python train.py --n_layer=15 --n_head=2 --head_dim=128 --norm_place="pre" --norm_eps=1e-06 --attn_scale=0.0884 --init_std_qkv=0.0235 --init_std_up=0.0235 --optimizer="muon_variant" --beta1=0.95 --grad_clip=0.5 --final_lr_fraction=0.03 --seq_len=2048 --train_tokens=250100000 --steps=7633
MLP neurons of a small language model. Each row is named by its layer, matrix (down: output weights) and neuron, and shows model dimensions 128-223. Each number is 200 + 30 x the weight over its row's rms, rounded and kept within 0 to 999. A neuron's up and down rows have the sign that makes its largest values positive.
A block is one neuron, or neurons of one layer that tend to fire together. After each block is what it responds to, as a language model described it from the Wikipedia text at the highest values.

L4.down259,227,187,151,178,171,200,156,155,206,141,206,214,260,126,209,180,162,193,206,209,215,164,153,173,203,186,190,257,211,228,158,209,241,191,181,199,170,251,169,188,197,225,172,171,150,209,167,232,171,204,234,199,190,170,297,235,179,201,222,179,160,153,264,170,196,205,159,179,220,196,244,200,240,190,215,237,153,201,253,229,249,179,201,208,192,192,204,168,222,166,215,240,166,178,206,168
L4.down471,208,185,152,217,160,167,208,179,185,226,225,186,244,213,211,195,168,230,186,243,200,207,240,151,176,184,200,172,241,221,187,177,208,217,216,198,179,201,160,209,177,247,172,150,179,216,182,166,205,188,195,254,245,263,195,200,149,234,175,188,235,221,215,250,207,241,167,208,183,219,197,180,287,245,234,215,184,185,199,247,178,216,230,198,194,180,192,171,184,208,163,168,222,182,189,173
L4.down539,186,192,230,208,144,192,201,248,220,241,174,240,206,206,233,232,236,236,172,210,182,163,190,200,197,209,250,188,134,201,193,200,210,241,205,198,208,235,183,122,221,211,184,194,178,239,192,182,227,201,209,180,190,210,256,171,222,215,192,268,207,243,147,140,192,201,234,126,191,183,182,149,190,195,174,216,216,197,173,231,173,197,191,148,184,120,203,163,148,212,204,191,199,188,182,197
L4.down549,207,239,168,185,226,152,224,174,198,250,177,248,214,203,227,225,230,212,233,174,128,206,190,141,246,233,220,211,197,199,216,191,235,264,192,197,193,186,214,214,200,222,141,195,190,184,197,190,227,181,154,212,145,210,196,168,179,216,160,220,181,213,183,220,172,219,215,219,213,267,190,252,227,187,188,189,209,232,173,191,188,259,228,216,167,201,138,228,243,220,169,163,207,153,236,223
L4.down726,180,168,236,194,173,234,219,214,178,207,142,140,210,256,198,253,242,155,202,210,186,229,189,203,206,204,217,171,176,228,227,142,220,243,188,149,208,184,168,213,175,178,187,199,203,201,206,171,217,197,202,175,154,211,238,234,207,201,149,201,160,188,207,177,145,242,171,234,167,228,247,235,175,182,215,196,173,211,163,245,177,229,150,170,206,221,221,238,253,233,229,186,94,242,202,161
L4.down764,191,240,168,246,238,188,150,167,240,157,232,227,200,230,201,218,130,228,226,192,223,137,173,194,209,197,178,197,218,210,231,239,220,170,128,175,192,180,202,189,243,229,188,177,170,183,219,181,185,195,211,167,245,188,199,183,173,175,205,170,204,214,213,161,193,211,200,186,220,239,212,205,220,166,206,153,206,237,255,255,211,190,192,229,230,175,207,162,205,219,158,178,223,152,220,169
L4.down807,198,157,210,213,199,184,217,133,230,143,210,188,195,182,248,266,293,211,159,163,167,235,196,181,177,211,254,210,196,266,212,199,224,184,186,170,220,156,181,208,214,169,185,175,203,201,221,185,189,202,223,179,170,205,215,275,223,178,153,207,222,222,174,104,176,148,187,186,232,218,241,223,194,173,191,228,179,231,192,190,177,219,205,205,200,223,204,190,194,239,196,188,157,163,223,223
L4.down1022,194,170,208,167,208,187,182,186,189,146,227,214,212,208,200,252,174,209,221,151,214,169,199,179,216,238,219,218,163,268,176,188,214,147,201,183,165,193,178,226,213,207,212,169,219,172,168,252,225,178,211,164,194,227,227,185,183,222,183,191,236,221,208,179,221,192,192,165,131,180,191,186,190,228,154,197,254,220,170,218,210,229,209,156,220,177,181,195,255,223,221,217,212,156,214,177
Hyphen or dash tokens joining parts of codes, numbers and compounds, as in ISBN 978-0-060, Grumman G-1159, 2018-2024, carbon-fiber.

L3.down28,194,144,185,163,192,203,205,173,189,206,191,192,192,266,210,186,174,179,169,204,128,174,149,173,196,143,207,188,135,228,235,232,195,202,218,217,234,192,174,194,187,238,226,250,161,177,162,172,201,192,223,196,235,196,193,203,240,176,213,194,224,173,170,242,225,200,231,199,146,238,186,192,216,235,260,172,175,234,148,200,162,150,192,207,214,287,225,198,208,252,272,119,211,203,200,264
L3.down126,226,195,183,203,170,194,205,194,223,212,226,158,182,280,175,199,192,212,214,170,209,137,217,187,183,136,217,234,212,184,238,220,200,137,209,269,228,273,199,182,208,221,183,179,182,208,211,191,226,195,175,209,229,182,243,186,211,165,222,179,207,253,253,237,229,208,224,197,143,162,165,231,162,148,162,157,249,182,211,204,206,213,175,165,212,257,240,195,216,204,210,148,202,223,164,193
L3.down297,202,138,170,196,254,211,193,185,270,222,189,242,227,189,169,240,227,200,194,193,205,212,168,166,218,218,244,208,191,199,210,189,184,212,211,245,183,173,185,217,195,210,200,223,194,221,179,168,216,209,180,199,232,207,200,207,206,176,182,201,265,197,197,202,197,169,249,186,189,145,175,221,141,198,199,188,174,166,261,177,204,221,186,155,228,254,143,157,180,226,230,220,154,182,208,247
L3.down490,185,174,227,213,145,211,224,201,245,216,226,162,183,219,206,252,159,241,197,139,189,235,176,200,171,201,194,257,140,249,186,242,180,174,203,269,235,221,227,198,197,202,172,142,179,187,194,184,191,153,178,218,200,228,204,201,219,132,262,248,202,195,199,183,177,201,195,205,146,117,186,169,224,150,174,190,188,178,241,188,230,234,256,220,232,235,172,173,213,164,177,221,138,189,215,234
L3.down652,206,202,166,235,182,215,150,231,253,283,209,205,192,218,237,133,148,207,210,242,192,232,218,247,202,201,186,165,161,219,200,185,172,161,210,228,217,159,206,221,208,201,248,232,188,167,220,159,178,213,193,179,192,208,204,218,177,242,268,174,195,210,230,134,212,200,147,249,227,176,246,188,172,169,237,181,115,166,222,147,173,188,151,157,185,187,227,159,182,211,201,166,125,202,245,212
L3.down734,208,210,237,205,201,190,190,211,210,96,200,171,159,204,236,183,223,190,228,200,265,244,205,211,214,241,172,203,180,191,223,212,214,170,174,216,197,233,203,154,208,212,228,190,168,213,231,197,265,192,165,202,147,182,221,211,222,151,175,185,177,178,200,198,217,221,197,184,195,198,179,176,237,204,185,213,187,236,160,210,206,245,187,177,247,135,175,172,201,199,233,202,212,201,185,210
L3.down752,190,211,187,235,123,198,177,195,181,211,235,212,126,220,178,220,169,164,201,131,169,220,243,216,188,217,203,240,219,215,184,219,161,180,204,230,169,209,236,168,163,159,214,135,171,163,209,185,208,207,201,229,208,195,231,206,246,149,195,223,188,165,203,164,184,167,223,203,196,193,146,181,233,239,161,195,187,190,200,229,207,187,209,197,228,188,145,185,192,197,152,249,192,198,215,154
L3.down950,198,182,186,205,195,238,156,198,244,204,218,192,176,151,160,211,197,192,188,213,165,231,145,210,196,223,141,239,180,155,185,166,211,247,218,213,188,173,209,227,204,214,170,245,221,216,174,243,187,193,260,184,243,205,223,236,145,196,166,202,200,226,147,197,182,229,187,212,223,135,278,213,249,160,262,192,192,162,273,189,234,184,189,165,252,187,132,181,228,193,209,194,240,199,254,164
Two groups: auxiliary or modal verbs after a subject or relative "that" (can, would, had), and word-final suffix pieces such as -ical, -olog, -ific, -ern.

L10.down56,253,228,198,166,237,180,239,187,214,210,210,194,200,201,245,237,254,211,147,177,241,238,175,161,244,170,155,233,164,224,189,230,240,220,230,159,210,153,218,131,161,193,130,173,191,148,183,151,219,209,161,223,159,226,139,213,212,259,167,147,211,272,237,164,205,211,161,114,219,195,175,221,215,215,246,221,168,246,225,204,211,188,207,249,208,206,193,167,179,198,209,150,262,228,216,160
Second piece of a word split after its first letter or two, mostly am/ug (C·am·bridge, R·am·ones, A·ug·ust); also compound hyphens (anti-tumor) and sentence-initial "A".

L3.down33,264,141,197,213,205,228,197,200,183,340,264,245,189,221,220,132,203,181,197,189,222,222,197,226,192,191,186,189,171,264,186,230,171,209,165,195,217,219,242,222,212,164,194,237,168,268,217,182,193,225,251,159,192,199,213,204,182,133,265,177,197,183,228,247,233,189,132,194,204,222,164,188,213,208,217,199,217,206,196,222,199,149,246,156,292,189,217,158,162,202,254,213,212,208,199,204
L3.down367,227,183,219,188,178,194,168,198,223,263,221,246,171,267,221,214,211,187,186,223,195,173,184,201,210,156,205,192,220,168,246,187,221,203,243,144,221,199,204,142,188,158,158,178,212,217,214,191,212,199,203,150,250,241,198,192,142,197,223,176,236,192,138,146,187,218,219,215,197,186,163,216,231,261,193,216,196,200,169,183,195,227,168,134,158,227,200,153,210,221,163,234,167,257,207,146
L3.down456,221,221,215,199,165,204,178,196,211,237,253,226,219,242,191,183,226,161,256,210,218,184,197,224,167,202,218,199,233,144,182,173,194,222,227,134,236,214,193,160,243,186,166,176,179,176,203,204,180,188,206,123,232,236,190,143,176,212,184,182,243,153,195,211,204,210,185,237,164,178,187,230,205,210,213,233,248,221,154,176,206,189,187,191,206,244,229,199,180,244,176,234,218,185,212,181
L3.down590,250,208,193,196,179,250,249,194,221,281,185,240,162,164,187,173,202,232,237,209,251,220,212,225,211,176,188,216,154,167,242,220,145,215,154,194,255,196,188,183,182,200,204,200,196,231,189,219,211,197,219,174,169,263,178,162,200,224,200,210,155,228,187,249,214,182,219,188,176,162,183,159,223,193,175,157,177,193,245,166,101,236,184,239,213,157,148,192,199,215,164,235,220,219,169,183
L3.down780,198,227,186,231,205,211,226,202,236,261,209,191,200,214,216,176,273,203,196,252,200,234,223,191,165,220,232,242,272,226,188,216,193,146,248,133,164,169,189,173,218,190,182,183,173,140,215,192,183,195,210,245,200,226,205,186,231,241,266,192,226,221,168,210,162,226,143,201,247,147,236,209,155,183,207,166,231,123,189,200,210,287,221,197,197,218,243,209,233,167,217,185,208,179,183,211
L3.down823,236,196,217,201,224,206,183,198,203,254,189,223,227,226,141,176,240,199,227,155,235,237,240,207,168,174,121,228,147,204,161,202,180,229,188,196,262,220,217,172,209,135,267,243,229,148,196,205,174,201,202,138,159,259,180,217,245,188,166,187,185,227,193,155,216,207,279,212,165,187,233,180,252,203,237,186,200,232,174,186,185,209,187,142,195,165,158,174,232,237,185,196,207,207,180,179
L3.down841,232,156,141,206,204,244,171,206,184,222,195,203,144,188,164,250,156,243,234,194,211,237,189,209,216,207,177,184,193,184,134,198,204,231,231,173,167,209,249,164,174,193,203,162,215,176,198,181,205,197,212,203,196,210,222,220,231,209,230,168,162,193,182,198,222,234,186,218,178,223,150,168,245,201,225,206,196,195,218,201,204,191,202,159,207,170,206,163,187,260,212,201,98,220,217,212
L3.down903,180,123,143,197,217,200,185,181,238,223,222,169,243,221,202,209,201,229,228,205,275,259,167,208,175,239,217,204,215,195,192,260,176,159,228,185,254,155,197,206,156,178,250,178,207,165,209,224,177,219,232,194,132,210,163,206,192,178,197,106,214,160,195,219,168,231,190,214,247,140,223,199,191,204,175,229,176,212,225,161,170,216,185,181,203,216,210,216,181,201,145,200,232,219,196,166
The word "up" or syllable up- following a verb or participle, as in ended up, taken up, based upon; also sentence-final periods and mid-word pieces like cl, ublic, ary.

L3.down147,173,193,247,178,190,187,231,188,176,321,186,205,184,216,227,220,238,195,159,159,211,147,206,204,188,177,225,228,176,210,247,213,196,171,170,271,172,199,217,131,198,188,243,160,191,167,167,182,164,271,187,188,181,203,208,174,222,234,197,215,177,170,192,165,140,205,214,129,214,223,214,201,246,149,152,214,193,192,216,191,149,175,184,182,162,179,215,225,194,221,195,175,265,199,232,217
L3.down239,200,189,218,219,191,256,180,203,189,289,214,172,230,218,167,211,185,227,220,139,186,199,206,143,233,226,183,164,168,244,220,220,240,197,189,235,237,223,222,166,188,174,241,147,215,218,189,174,203,172,240,225,174,157,216,225,244,134,230,206,170,225,171,151,180,209,139,192,170,190,206,191,152,218,177,182,259,193,237,194,194,144,180,160,227,228,179,183,220,233,229,239,256,233,190,149
L3.down417,190,227,196,183,211,193,249,180,178,216,177,206,169,208,222,245,201,212,187,163,156,180,135,179,214,183,238,195,218,251,199,225,197,174,203,173,196,179,169,215,197,196,210,171,211,141,132,205,199,179,207,198,272,165,244,195,188,213,243,174,174,215,173,130,205,210,154,222,214,194,211,215,228,216,158,231,181,166,184,201,193,222,191,190,193,260,134,201,223,160,204,193,245,152,210,132
L3.down454,178,221,182,149,221,195,204,170,173,258,160,153,213,266,214,260,216,195,175,162,194,193,150,192,209,231,219,212,213,214,188,256,179,204,200,261,257,198,185,189,201,202,216,234,209,188,176,168,192,185,248,206,222,207,186,247,175,185,207,254,160,224,188,139,190,153,221,212,227,219,107,285,190,175,230,182,235,158,196,200,228,178,168,150,198,161,170,200,153,209,227,186,232,247,194,200
L3.down512,207,191,249,165,203,191,205,199,220,183,133,167,257,190,263,235,222,170,177,218,176,174,180,168,199,185,165,206,164,212,232,192,204,192,181,196,183,217,170,236,206,189,181,199,173,171,256,244,184,310,212,242,203,197,183,179,209,227,188,201,167,223,216,244,142,236,216,190,192,190,232,103,152,238,207,227,187,207,145,190,179,157,219,190,187,193,163,196,211,204,188,182,232,260,215,168
L3.down634,183,220,212,184,222,181,194,207,177,167,253,237,186,216,196,206,213,209,190,241,133,183,185,168,242,234,168,174,180,230,178,223,205,189,263,222,193,180,225,187,179,185,154,174,191,239,188,213,236,181,234,123,229,218,211,166,196,225,146,179,223,247,117,187,181,214,237,223,199,189,180,179,168,238,208,235,169,189,262,236,208,259,200,158,134,213,242,220,255,233,131,149,229,195,266,249
L3.down659,244,193,220,208,170,214,176,226,230,204,214,238,187,188,192,240,157,215,199,167,162,200,192,184,237,169,239,225,149,283,248,179,203,189,177,209,142,223,189,168,171,205,224,269,217,225,219,191,194,230,210,190,209,203,260,195,208,210,195,220,167,215,255,129,173,199,166,212,233,211,199,210,159,190,178,144,196,246,244,213,213,200,203,163,212,206,188,194,168,204,220,193,212,163,238,185
L3.down746,181,220,230,196,210,265,197,175,224,213,245,170,145,206,208,191,175,203,227,192,184,246,187,195,189,172,181,244,206,239,240,210,235,257,216,152,168,229,199,185,227,162,209,172,217,240,182,204,188,222,211,218,221,137,238,217,240,198,144,229,198,183,181,201,203,215,177,202,184,189,196,209,202,237,163,218,264,230,245,177,174,151,263,171,157,245,194,176,201,180,192,193,247,215,245,205
Hyphen bullet marks at the start of a line in lists of works, awards, places, aircraft or specs, like "- Grumman G-72".

L4.down156,190,218,198,170,193,182,162,230,245,252,211,199,164,189,183,206,213,199,242,173,199,112,197,196,124,199,184,188,205,194,236,231,200,215,193,212,278,189,267,200,150,171,150,176,167,212,206,209,200,181,208,206,189,214,200,182,204,200,173,189,180,228,141,203,216,215,201,199,199,207,207,217,175,247,209,214,172,183,220,201,197,228,218,241,219,200,132,136,209,205,264,239,193,220,221,277
L4.down207,148,189,201,206,209,191,239,152,235,156,186,183,198,174,187,202,209,170,230,223,203,162,189,183,188,198,214,245,213,247,197,182,222,228,196,196,187,207,195,164,199,197,174,158,172,204,203,250,224,208,202,195,230,171,243,258,160,155,188,214,225,171,191,197,194,200,259,150,218,193,235,223,233,175,217,211,205,169,167,247,224,222,234,259,171,186,220,224,208,166,261,144,173,215,234,221
L4.down219,225,223,177,181,238,193,179,184,202,222,232,225,152,193,202,213,217,191,241,212,263,128,157,234,165,181,129,181,186,189,211,128,230,165,245,227,190,226,180,182,157,245,175,213,227,185,264,224,217,210,163,152,223,209,229,236,214,140,190,174,271,223,200,165,218,276,181,235,201,267,163,187,194,288,199,224,212,185,196,204,210,221,186,149,232,176,155,130,188,223,196,257,233,185,203,158
L4.down444,257,226,216,159,221,219,228,204,205,312,217,155,194,210,226,148,191,247,221,171,204,137,191,210,179,146,193,173,239,220,218,193,190,219,185,204,237,203,214,230,175,183,204,192,224,206,217,180,262,183,235,251,165,202,179,164,206,162,209,204,182,154,222,178,197,177,239,225,206,173,243,187,158,198,197,191,177,182,209,188,235,187,174,211,215,225,157,147,148,177,221,190,195,196,162,261
L4.down538,224,175,193,200,249,191,168,252,228,200,225,184,175,226,90,185,203,242,193,209,159,222,162,207,165,193,214,176,205,193,175,211,182,222,204,165,177,209,227,190,201,204,136,216,178,181,209,188,233,174,186,193,156,178,223,200,183,199,199,206,209,170,200,284,220,242,190,210,184,181,225,203,189,194,201,239,184,204,168,211,244,204,213,163,170,221,205,135,128,177,228,169,160,150,183,213
L4.down632,173,216,230,203,212,193,188,228,190,209,207,207,262,157,194,154,253,161,206,222,217,232,287,203,178,169,234,181,172,192,190,227,242,169,187,168,204,210,193,184,171,272,232,227,216,228,223,185,195,194,238,267,218,169,260,166,204,197,185,197,211,170,225,232,201,199,173,242,149,154,250,174,213,213,173,180,209,172,183,207,210,169,251,234,195,252,167,194,170,214,243,176,288,159,197,218
L4.down733,246,201,249,202,208,243,172,132,200,221,227,212,268,158,252,196,278,189,211,195,218,224,228,151,162,233,194,224,213,201,220,212,234,188,249,162,225,203,173,198,199,192,183,225,201,201,176,207,225,249,160,160,181,194,190,247,94,218,192,150,172,161,245,215,186,223,207,176,200,160,223,229,262,146,270,221,211,204,214,174,192,171,226,226,136,235,191,152,192,138,166,194,176,223,202,245
L4.down861,201,208,253,223,231,202,183,275,199,114,204,188,131,233,190,178,226,177,214,187,188,219,190,145,242,214,206,251,123,258,208,255,222,228,170,253,247,217,243,190,136,148,223,209,217,196,257,218,188,225,193,177,227,187,206,175,226,185,218,232,231,149,224,185,197,218,220,213,197,147,170,211,222,191,188,200,219,244,209,176,233,188,229,212,235,212,182,167,199,222,192,217,250,226,237,215
Auxiliaries and modals right after a subject noun or pronoun, such as can, would, is, was, plus "but" and word-piece fragments like c-ould, th-ough, c-ount.

L10.down110,246,161,221,133,186,175,221,215,155,156,215,186,156,168,240,189,103,186,185,190,239,209,182,225,165,219,207,208,159,161,160,188,171,242,256,204,196,158,209,201,241,205,222,207,240,204,224,195,223,221,175,200,181,154,188,229,185,197,229,160,220,133,213,181,182,228,194,210,225,201,188,230,244,184,173,160,166,224,223,257,201,199,206,215,254,187,179,216,224,173,194,155,192,185,234,162
Fires on his/her before life events in biographies (by his wife, until his death), on slash or pipe separators in career-stats tables, and on mid-word fragments (second-ary, social-ly).

L4.down117,178,232,243,195,210,221,218,220,215,258,229,155,187,223,275,166,196,166,178,160,162,124,187,270,225,178,168,187,247,184,185,198,183,180,215,165,230,200,292,180,237,160,184,210,136,180,250,208,185,194,223,154,186,230,217,219,189,232,171,222,169,213,238,206,214,165,179,188,207,206,230,205,158,252,219,200,193,210,204,248,189,225,178,200,184,177,226,186,204,162,245,193,209,256,212,254
L4.down334,176,217,227,156,232,245,206,217,213,265,267,206,189,196,255,205,169,213,175,223,147,148,179,202,224,211,206,226,161,182,140,226,239,240,258,171,165,252,192,241,191,216,179,210,148,192,147,239,202,164,182,196,201,155,163,223,184,136,194,198,166,232,278,268,157,194,184,212,265,232,208,153,152,156,198,192,214,201,189,247,223,172,163,218,181,174,220,185,199,198,225,200,286,231,240,252
L4.down396,200,225,215,199,204,205,206,228,225,201,193,246,189,187,159,222,231,257,210,174,198,167,164,210,205,189,175,214,243,271,199,186,178,230,220,214,229,196,193,153,190,174,182,229,231,252,240,201,168,169,163,145,212,133,196,190,225,198,225,193,213,236,186,144,220,222,208,187,228,188,197,194,197,238,181,223,207,161,162,238,203,158,176,177,235,208,174,169,204,172,264,167,176,231,194,155
L4.down592,200,234,146,189,227,230,212,244,182,213,231,241,248,252,221,182,228,229,184,195,147,208,189,235,156,197,235,223,226,199,173,191,208,186,203,195,224,202,196,248,257,217,165,259,196,246,226,165,274,182,163,155,210,184,157,200,233,193,191,236,165,158,197,235,223,197,214,205,235,185,185,202,205,201,190,190,259,228,207,237,138,207,183,173,208,194,177,143,183,218,199,240,257,209,270,251
L4.down621,228,261,177,223,178,158,192,219,216,226,268,243,245,181,163,209,186,216,177,246,181,173,119,207,202,170,250,206,195,227,210,156,160,206,188,220,191,160,236,222,222,220,142,295,185,237,235,223,179,167,223,170,185,196,190,264,233,206,145,194,190,240,212,169,226,198,217,200,226,219,217,151,165,190,194,204,227,233,189,204,216,197,184,246,239,112,236,158,250,168,234,183,196,224,265,201
L4.down624,194,250,191,241,195,210,207,224,200,338,270,207,173,188,187,165,193,191,222,190,205,180,198,242,185,198,194,172,216,244,158,217,221,221,206,179,183,229,217,171,190,237,173,186,196,254,204,222,189,183,248,168,170,227,169,229,211,152,156,211,207,176,220,284,196,210,221,193,218,243,162,160,190,224,199,163,196,189,203,239,228,175,184,154,228,184,184,205,193,212,195,254,280,281,245,207
L4.down707,170,202,278,205,180,196,229,131,214,216,249,225,212,161,214,236,204,211,219,181,231,143,230,184,179,144,165,197,197,290,199,189,256,250,181,148,208,207,218,183,246,214,151,224,169,192,212,195,202,199,205,158,202,202,194,194,201,183,216,223,226,243,200,241,179,187,248,204,169,186,194,188,205,188,195,190,190,148,187,217,217,166,240,155,181,144,155,190,212,170,191,216,193,201,241,207
L4.down968,249,220,222,211,199,225,169,192,198,294,224,209,198,242,151,201,205,183,207,179,219,207,200,205,182,213,190,159,233,202,225,176,218,191,230,154,214,215,215,216,219,215,207,213,201,166,193,168,154,238,197,188,146,219,154,168,200,127,222,201,263,228,233,198,219,193,220,171,230,275,218,120,168,188,216,213,188,185,148,207,163,204,224,141,120,185,237,195,193,211,203,209,208,268,192,170
Periods that end a full sentence of encyclopedic prose, including combined closers like ")." and "\".", typically before a new sentence or a section heading.

L4.down100,195,125,195,236,227,204,222,236,239,205,192,224,157,207,226,211,208,143,202,168,201,203,204,167,202,217,167,228,290,208,289,205,219,209,192,200,182,205,170,201,203,169,186,232,229,223,196,175,211,221,200,190,255,204,205,221,212,208,205,231,172,160,198,166,175,160,233,158,185,167,137,174,190,135,141,221,215,245,196,196,152,208,246,197,169,197,169,197,199,186,177,161,264,219,173,231
L4.down109,190,178,221,209,242,182,231,209,182,194,237,191,178,244,196,126,153,189,176,202,244,171,221,172,212,206,218,206,213,208,187,193,211,203,212,209,131,198,189,147,230,207,140,210,214,233,189,212,236,214,205,214,201,218,173,178,175,233,224,208,228,211,208,153,183,215,193,187,232,212,151,251,169,236,194,153,261,217,232,204,185,223,203,162,224,217,188,248,213,197,224,186,215,175,193,219
L4.down150,159,174,187,188,209,269,261,232,176,187,240,182,204,215,166,198,193,280,230,226,129,181,154,191,248,208,178,186,242,147,180,217,237,183,185,171,190,174,181,184,214,236,217,160,146,203,257,205,262,229,256,199,192,193,133,268,220,188,215,217,234,193,204,193,187,191,197,181,237,184,165,188,178,223,205,167,172,181,167,210,202,203,177,188,224,200,175,196,253,178,192,241,204,232,193,221
L4.down252,142,194,183,228,182,154,186,257,175,150,202,173,178,244,227,203,141,224,235,212,205,194,187,225,193,260,209,207,196,201,193,163,245,165,223,173,159,254,182,157,203,197,168,186,185,204,203,153,200,197,187,181,209,201,129,211,170,168,242,181,176,209,148,189,233,231,220,206,200,150,206,189,227,189,185,227,216,193,219,193,225,212,200,181,164,225,183,188,177,222,191,206,209,157,212,230
L4.down285,215,187,174,222,171,196,197,184,210,282,186,188,204,207,238,187,156,216,163,134,221,197,198,203,221,216,185,221,190,184,238,169,259,201,219,238,224,185,125,192,171,224,201,200,183,177,253,209,117,186,239,192,234,206,179,194,203,172,200,210,181,219,183,147,218,201,207,197,225,180,194,187,158,207,210,278,215,127,187,203,238,226,127,261,193,227,209,170,154,190,190,171,215,178,201,193
L4.down572,142,198,166,236,160,217,224,284,227,233,211,212,205,134,276,220,161,181,200,200,181,182,217,170,167,229,156,192,238,197,178,226,194,189,188,238,181,230,240,169,233,139,136,189,248,210,163,233,190,241,204,246,177,227,179,196,186,190,191,235,210,205,195,149,220,191,219,212,171,139,232,266,195,213,163,162,159,153,195,174,172,195,220,187,167,216,249,170,204,141,181,134,204,162,177,202
L4.down804,178,210,254,189,201,169,282,197,190,242,221,239,197,236,247,168,211,188,201,202,222,195,205,183,222,236,191,190,222,224,226,196,217,191,225,215,157,204,152,168,217,222,141,208,178,206,194,215,200,186,222,244,239,187,170,217,187,159,217,214,221,113,191,127,195,189,227,249,211,212,190,270,138,199,233,269,200,176,167,276,190,148,258,192,203,243,224,223,191,226,222,169,183,178,181,223
L4.down930,194,186,177,210,211,187,220,201,281,121,206,184,191,213,248,163,192,197,219,188,143,254,226,164,153,169,198,218,204,236,226,193,178,141,232,215,182,218,128,221,216,226,140,179,193,168,234,159,194,159,242,147,205,183,223,190,142,247,169,207,237,187,174,186,185,234,193,177,184,221,189,218,168,137,154,199,180,182,173,184,193,174,223,173,189,165,185,186,170,187,177,193,184,215,201,187
A lone f piece that begins a split word, such as f|ree, f|ather, f|ootball, plus similar pieces like p|ubl|ished and F|oot|ball.

L10.down924,190,193,194,186,196,182,226,246,183,182,165,250,183,192,161,170,174,238,170,171,245,129,143,188,210,200,195,199,202,192,226,201,227,172,246,184,183,184,242,223,183,146,243,161,213,227,175,177,167,181,195,177,240,239,169,243,178,224,174,212,198,173,168,177,251,218,219,179,206,191,180,162,166,189,186,200,234,205,217,223,169,199,219,225,208,221,186,193,160,209,220,204,182,186,173,209
Interior word-piece fragments, mostly "ic" or "ur" (Connect-ic-ut, accompl-ic-es, inaug-ur-ated), plus modals "can"/"could" before "be".

L3.down219,234,176,181,201,250,205,144,230,249,174,240,200,214,242,250,222,281,196,187,123,165,202,151,210,177,187,216,251,230,183,161,192,223,130,177,207,187,214,190,235,247,194,176,188,172,219,202,207,208,228,253,215,203,238,236,222,148,220,167,224,228,205,159,167,164,230,250,227,163,178,229,200,147,142,161,233,216,130,225,194,215,190,166,219,212,210,205,140,206,207,230,210,172,155,212,214
L3.down467,193,242,176,216,162,217,249,231,278,172,218,225,204,233,223,173,164,192,170,181,258,224,205,193,207,238,212,219,202,214,217,198,193,189,225,209,180,130,202,133,218,127,188,215,168,204,186,269,215,235,206,236,218,235,191,187,233,203,183,212,173,162,208,148,192,156,212,157,147,207,206,205,103,182,223,271,206,228,156,241,162,204,225,224,253,202,188,153,204,212,178,198,135,167,135,234
L3.down532,153,222,225,164,194,209,213,205,238,160,216,230,234,203,224,178,254,174,175,225,192,152,213,203,216,184,199,205,171,249,182,169,227,203,212,144,164,202,122,223,172,149,163,178,227,153,239,215,200,213,202,227,214,186,190,188,173,222,160,260,235,163,187,189,180,198,239,194,185,203,190,197,186,138,168,181,169,187,171,181,249,222,174,210,234,200,183,186,208,125,199,162,172,174,160,151
L3.down552,155,198,159,203,207,176,134,195,180,200,213,218,195,236,234,166,201,198,181,166,166,217,221,189,250,190,185,190,259,163,146,224,185,212,188,192,178,192,220,217,241,183,228,164,158,209,267,187,205,146,202,147,244,230,182,212,172,187,183,208,201,197,154,169,184,130,228,178,198,255,198,224,126,178,224,251,136,186,208,250,231,230,169,206,196,226,217,206,218,173,210,187,256,173,191,183
L3.down571,172,195,192,211,230,239,229,155,192,232,221,189,130,202,207,214,230,131,186,212,183,228,207,259,189,224,221,189,175,202,197,182,259,225,193,177,209,224,200,227,214,185,165,224,185,171,179,164,166,192,229,212,193,172,128,188,207,190,177,194,176,197,147,119,205,191,207,231,202,220,207,166,230,191,219,227,191,191,176,192,205,259,160,252,222,217,215,200,232,220,208,142,131,161,236,230
L3.down749,213,219,215,221,251,179,224,214,222,141,186,225,194,231,197,157,211,174,245,188,188,158,209,161,174,223,194,175,223,195,190,175,221,259,181,120,155,223,133,149,215,208,199,239,216,207,230,239,213,237,213,220,234,184,211,201,198,205,202,221,173,124,175,138,202,163,231,224,197,190,215,259,192,198,210,228,187,180,248,227,214,218,218,186,186,261,195,206,209,178,199,167,225,207,185,183
L3.down794,252,236,205,219,196,156,208,201,213,227,200,230,215,242,208,215,190,180,199,145,226,198,248,193,225,218,175,175,210,187,146,144,197,234,227,171,196,173,241,209,236,140,184,186,194,199,214,269,192,237,222,221,201,201,204,153,200,208,202,239,167,200,204,126,131,225,213,195,222,213,210,225,146,205,197,204,220,256,199,190,197,237,174,216,220,176,229,220,188,185,215,152,143,126,186,174
L3.down951,158,214,215,247,177,138,233,269,154,216,172,177,139,200,208,175,192,179,124,149,172,178,174,168,229,203,185,194,229,171,141,254,158,198,213,214,189,182,209,189,225,194,230,119,161,160,200,225,219,189,207,218,249,183,189,187,195,211,188,202,188,174,167,212,175,195,205,174,149,180,181,224,250,185,163,159,194,207,175,191,191,201,148,222,199,179,209,201,278,169,221,238,201,155,182,236
The split-off word-start token "f" beginning a longer word, usually after an article or modifier, as in f|amily, f|ull, f|estival, f|our; sometimes "ond", "rel" or "War".